From a checkpoint of a small transformer trained on Wikipedia.
Size: 24 layers, width 256, 4 heads of 64 (2 for keys and values), MLP 512 SwiGLU, vocabulary 1272, 14.8M parameters.
Training: 1042M tokens, 3975 steps.
MLP neurons of a small language model. Each row is named by its layer, matrix (gate and up: input weights) and neuron, and shows model dimensions 64-127. Each number is 50 + 12 x the weight over its row's rms, rounded and kept within 0 to 99. A neuron's up and down rows have the sign that makes its largest values positive.
After each neuron's rows, "fires after" lists the tokens most often just before its 100 highest values on Wikipedia text that the model never trained on.

L3.gate321:40 43 45 55 53 57 53 58 67 27 58 35 59 52 49 60 49 45 30 52 37 34 54 61 36 51 51 68 74 49 67 52 71 57 51 44 63 48 60 67 42 49 65 23 69 42 41 44 66 38 75 53 49 69 38 52 43 41 59 42 67 47 41 62
L3.up321:70 61 62 46 51 68 56 44 48 39 63 60 49 57 52 42 40 48 42 36 52 58 49 60 41 40 68 72 49 80 42 52 67 59 66 60 53 65 43 62 67 59 57 47 54 53 48 52 54 56 70 52 42 49 44 40 32 40 58 57 74 36 53 45
fires after: " h", " H", " l", " L", "2", " rel"

L4.gate12:48 35 64 41 35 40 61 37 57 44 52 41 40 58 24 55 51 45 52 46 43 41 50 62 38 55 54 35 56 36 50 34 66 61 33 42 50 51 44 40 55 42 44 44 62 71 53 56 53 63 51 88 60 43 59 62 55 46 59 38 10 39 64 61
L4.up12:59 63 81 55 45 60 61 39 43 26 60 68 42 25 49 39 27 68 50 54 58 57 38 55 35 39 59 31 47 64 46 43 51 59 49 65 32 27 41 53 43 44 36 21 55 59 44 46 56 43 30 56 43 40 53 68 51 47 36 67 45 33 43 42
fires after: " comp", " le", " F", "–", "i", " d"

L7.gate70:69 51 45 39 29 62 51 50 39 58 71 47 54 72 52 48 34 68 51 52 47 63 51 46 57 58 50 52 69 24 46 37 34 51 56 66 52 50 52 45 55 21 77 57 56 37 35 44 50 48 76 39 48 51 62 58 69 48 52 50 58 41 42 57
L7.up70:58 59 44 41 60 55 49 39 50 65 51 42 53 44 43 48 47 41 32 47 67 63 24 56 50 53 65 59 53 59 51 35 41 63 64 51 57 33 48 58 60 44 43 34 69 55 54 44 45 53 55 53 43 68 48 22 48 64 54 61 17 37 51 47
fires after: " t", " c", " C", "un", " spec"

L4.gate294:64 54 39 63 47 56 45 45 56 85 50 51 51 67 50 51 41 29 40 67 53 63 62 26 23 37 33 36 38 44 38 53 52 38 38 33 59 19 37 41 51 60 18 58 31 25 59 37 41 45 62 22 45 40 68 77 73 41 59 62 54 49 33 59
L4.up294:31 50 52 58 59 65 62 22 30 76 61 55 43 34 51 64 38 51 36 55 45 49 52 53 39 36 65 37 71 32 55 69 44 61 34 50 33 50 51 59 54 53 34 62 38 54 54 63 54 31 46 17 53 60 40 72 65 45 51 51 48 39 59 51
fires after: " F", " f", " inv", " Is", "v", " app"

L6.gate102:49 68 45 51 49 53 56 54 44 78 54 60 35 54 51 45 55 65 55 43 73 51 44 58 51 44 56 34 31 32 63 46 42 41 55 77 58 47 49 48 59 47 36 37 74 61 50 35 58 83 37 33 26 61 55 70 61 58 43 65 37 46 57 44
L6.up102:32 55 46 53 62 35 41 45 49 51 33 29 42 47 48 21 47 43 46 25 37 69 57 50 46 36 46 40 40 74 50 60 42 66 77 58 38 48 53 63 44 62 45 38 44 41 54 35 38 46 40 53 63 49 54 38 38 51 32 59 56 76 56 53
fires after: " m", " M", "im", "ol", "i", "al"

L3.gate296:51 54 45 45 49 60 44 43 54 70 45 49 39 66 61 62 50 27 61 39 50 52 12 31 37 38 66 62 52 52 22 45 47 56 43 31 42 39 49 37 49 51 41 64 47 45 49 45 34 47 68 50 54 62 49 47 50 54 52 54 68 48 45 36
L3.up296:49 52 40 44 50 66 56 46 39 38 28 20 37 38 53 61 52 39 66 37 48 45 34 63 43 31 25 32 44 53 56 70 37 69 31 16 51 35 42 49 34 39 36 57 44 60 51 50 41 36 59 43 62 44 45 46 68 24 59 57 61 52 50 57
fires after: " f", "un", "t", " F", " w"

L4.gate461:46 39 58 63 33 50 64 51 72 50 41 64 46 56 39 59 71 33 54 68 40 48 66 63 35 57 63 39 41 54 63 59 41 44 40 39 23 37 65 41 63 30 57 34 55 32 59 23 65 54 58 45 52 54 34 35 68 42 67 85 45 40 65 59
L4.up461:50 75 45 36 51 58 59 33 70 54 58 63 59 47 68 56 41 44 22 52 43 66 57 56 47 54 51 39 51 52 42 60 46 54 63 53 49 39 34 54 60 50 50 49 74 32 54 81 51 57 53 36 52 58 54 32 47 47 72 57 53 32 46 45
fires after: " l", " s", "ap", " H", " c", "rough"

L5.gate427:54 54 55 59 31 58 61 84 59 70 50 32 52 64 60 54 72 45 49 25 55 62 62 52 46 59 49 54 24 38 48 53 49 39 40 72 67 56 63 30 70 33 72 58 61 22 41 32 53 66 77 42 69 48 68 45 50 48 59 42 34 33 57 61
L5.up427:46 00 65 55 36 41 59 67 47 44 50 41 54 46 54 57 37 48 31 45 53 62 30 43 47 68 38 41 36 36 57 74 25 51 27 59 81 72 55 39 44 53 46 53 48 65 49 46 60 51 44 72 53 42 43 50 50 50 56 46 41 51 59 49
fires after: " b", " s", "az", "ab", " the"

L6.gate394:49 32 67 62 40 38 34 38 58 51 48 43 40 54 42 66 44 49 35 37 52 46 37 66 57 57 68 41 51 60 53 60 47 48 50 52 68 68 35 49 47 41 49 63 63 56 55 32 66 56 61 53 34 64 43 41 51 74 57 76 45 28 69 47
L6.up394:61 47 70 68 42 42 66 41 35 60 52 61 42 68 45 55 56 57 41 50 62 57 27 43 66 55 62 50 75 37 39 70 44 70 55 46 56 28 58 34 43 61 41 52 62 47 74 49 51 41 56 46 38 58 39 42 54 51 57 46 36 39 31 40
fires after: "o", " n", " p", " h", " t", " se"

L9.gate334:42 56 52 56 40 57 46 43 53 55 41 43 61 62 50 70 71 46 61 56 49 52 39 49 41 78 54 51 35 43 76 55 61 36 56 35 54 36 55 48 47 55 27 31 82 43 63 67 44 52 59 70 49 35 46 46 38 47 39 61 49 62 47 92
L9.up334:56 45 59 52 48 62 51 45 37 37 75 58 43 45 58 55 68 63 33 71 28 35 44 42 55 54 43 59 40 49 40 68 72 37 29 55 38 51 36 62 40 54 39 62 58 37 71 65 43 39 59 47 47 37 63 43 64 55 67 62 63 39 38 44
fires after: "aj", " l", " s", "av", "h", " h"

L6.gate164:29 41 63 58 33 46 43 46 51 59 50 36 44 48 34 63 51 81 47 43 53 65 29 44 50 63 68 42 80 24 44 57 68 51 50 39 40 57 30 57 68 28 57 24 43 56 57 47 60 62 62 27 61 57 50 62 53 53 49 53 27 52 48 44
L6.up164:53 42 45 66 78 62 51 32 42 17 39 47 56 47 27 55 59 57 40 59 61 31 46 56 48 66 45 45 78 42 29 74 67 65 52 31 62 51 36 44 38 47 58 33 64 64 49 40 64 52 59 43 47 44 61 61 53 44 50 48 38 43 66 46
fires after: " t", "ele", " se", " s", "re", " d"

L21.gate220:69 28 61 56 56 25 29 79 52 62 65 67 65 51 39 75 58 50 35 41 32 49 46 23 63 36 45 77 64 41 47 42 45 50 77 60 51 57 61 53 61 40 47 77 45 50 56 54 40 40 68 50 56 44 66 35 47 38 40 56 66 29 49 68
L21.up220:46 37 63 59 59 35 49 61 45 60 61 37 55 47 49 49 52 42 39 32 53 60 59 43 57 19 37 58 51 59 48 58 39 58 58 47 62 66 51 52 63 50 66 38 64 62 56 35 60 41 42 22 74 50 55 68 49 41 43 31 55 41 52 57
fires after: " |", " D", " F", " M", " Rep", " G"

L3.gate309:54 31 61 35 44 51 34 55 41 66 41 45 83 46 56 69 49 59 59 63 52 64 44 50 46 34 49 58 40 56 27 69 49 41 46 52 37 42 35 49 49 57 46 50 46 46 63 73 65 62 44 55 58 55 67 45 41 52 18 26 43 21 38 63
L3.up309:40 49 49 54 48 51 53 07 31 58 41 49 54 45 42 34 41 46 58 68 54 53 54 31 64 44 57 41 57 28 36 52 47 54 59 38 42 44 58 61 58 40 62 31 49 59 51 38 54 46 37 39 55 59 52 49 46 50 39 37 70 70 41 42
fires after: " C", " c", " Ch", "C", " p", " Q"

L9.gate189:74 52 55 35 42 69 58 68 47 65 35 40 80 67 44 36 63 75 72 63 61 51 44 46 39 58 56 53 27 47 38 54 57 55 64 42 45 53 56 37 52 18 60 42 70 61 28 49 53 50 67 70 44 36 59 44 45 53 34 28 29 42 58 44
L9.up189:52 18 67 51 64 47 61 60 51 67 34 47 50 45 57 55 62 50 54 47 45 68 50 51 68 53 43 28 44 46 57 44 45 36 70 43 55 42 45 46 75 47 36 56 57 60 27 43 62 18 72 65 48 29 48 70 54 61 40 43 30 59 36 73
fires after: " f", " b", " s", " m", "ac", " g"

L6.gate175:64 61 62 41 28 45 48 52 55 62 57 49 37 62 62 58 34 61 42 67 52 38 48 51 51 49 43 49 19 44 43 63 67 42 24 52 50 38 47 40 64 51 57 57 40 68 50 45 23 62 58 71 72 55 47 51 68 53 33 66 55 35 47 56
L6.up175:82 42 46 58 45 55 58 77 58 51 30 44 60 32 54 55 91 29 44 48 42 51 62 58 75 52 47 54 45 26 40 62 53 48 52 46 53 43 32 68 32 58 53 44 58 56 33 43 29 50 43 49 55 44 64 64 34 30 56 52 53 37 33 57
fires after: " |", " U", " form", " b", "pen"

L2.gate283:58 41 53 35 54 48 61 76 60 36 62 37 26 73 55 54 63 50 66 50 49 55 60 61 58 72 52 42 54 35 80 57 37 53 57 57 61 52 64 52 51 33 18 41 67 49 63 76 59 32 40 53 60 28 38 67 75 49 46 40 44 63 47 58
L2.up283:48 60 62 66 50 44 54 48 33 49 69 32 19 25 41 27 31 56 61 62 61 79 70 75 48 39 49 33 37 48 67 66 47 37 63 59 68 46 51 43 53 49 48 53 58 50 61 60 53 39 68 49 61 36 39 51 50 56 24 64 47 68 53 61
fires after: "l", " m", "ol", "n", "im", "r"

L13.gate508:35 45 39 48 61 42 50 76 50 52 40 34 62 50 62 59 49 65 44 55 58 49 46 54 52 45 52 58 53 50 70 36 33 50 64 54 32 55 46 58 57 68 37 43 52 38 27 55 39 42 53 49 20 61 69 57 42 21 60 55 56 39 50 55
L13.up508:33 25 44 70 41 43 33 61 68 64 64 48 53 45 42 50 60 41 65 69 43 38 58 76 59 48 61 64 55 40 66 35 42 57 41 51 60 76 62 48 39 47 53 49 69 52 78 40 30 40 35 41 74 43 55 51 79 36 62 27 38 58 70 45
fires after: " M", " med", " F", " d", " V", " B"

L2.gate57:61 62 44 39 52 59 37 50 61 57 65 29 73 82 47 71 68 51 63 62 54 37 59 63 51 79 47 73 65 35 61 50 52 59 44 41 51 33 38 39 33 48 40 56 51 62 32 40 37 50 49 58 68 67 43 40 50 57 39 43 50 65 56 76
L2.up57:37 35 47 37 39 63 53 32 50 61 48 31 30 52 63 64 54 46 42 73 49 45 48 39 43 53 57 44 68 41 46 54 51 75 44 35 55 51 62 47 75 48 40 56 47 57 55 60 39 47 32 38 65 36 41 57 58 42 46 61 43 66 34 47
fires after: " in", " S", " ex", "v", " In", " Pol"

L6.gate214:53 49 48 54 36 30 49 42 51 66 42 28 48 41 50 49 51 48 68 55 55 59 48 34 22 45 46 41 34 46 68 63 71 62 59 48 34 58 46 37 48 27 42 54 48 42 37 53 46 46 44 80 44 42 60 43 36 54 56 39 25 55 59 59
L6.up214:50 54 34 40 81 73 75 60 58 51 50 44 63 57 59 58 62 53 49 55 34 39 55 42 50 23 33 52 41 45 55 45 44 61 47 37 72 60 47 54 35 55 55 37 46 43 46 32 64 42 57 63 45 65 56 35 41 62 42 76 40 68 31 59
fires after: " g", " f", "g", " G", "in", "F"

L6.gate126:59 54 50 31 45 64 53 36 32 43 49 40 65 32 54 49 45 66 35 67 65 51 65 70 47 38 40 34 74 47 41 48 35 68 46 61 37 47 57 58 50 51 67 58 61 50 45 77 61 58 51 47 54 62 73 56 52 50 29 48 41 38 33 49
L6.up126:54 54 39 59 32 60 46 18 46 45 53 58 51 54 53 57 55 44 40 45 41 57 53 32 67 54 80 41 48 61 54 42 39 58 53 59 63 50 42 34 48 22 52 45 29 47 38 53 48 36 57 58 48 27 52 34 46 44 39 40 29 50 51 57
fires after: " c", " C", " in", " inter", " fl"

L9.gate34:60 44 38 32 53 58 39 70 49 48 54 38 50 43 42 60 47 59 48 47 64 44 65 50 65 63 68 45 28 59 39 39 49 44 37 42 40 47 59 40 32 72 46 32 42 65 46 43 47 52 33 75 48 35 41 41 66 49 55 58 26 61 35 35
L9.up34:75 30 39 62 55 75 48 54 38 49 66 30 44 47 29 46 56 62 44 52 44 49 36 30 53 51 51 38 69 50 54 50 63 39 51 35 62 61 64 52 76 32 31 47 50 61 39 56 41 46 35 29 52 46 76 61 60 61 56 36 53 47 48 50
fires after: "y", " S", "^{", " spec", "en", "v"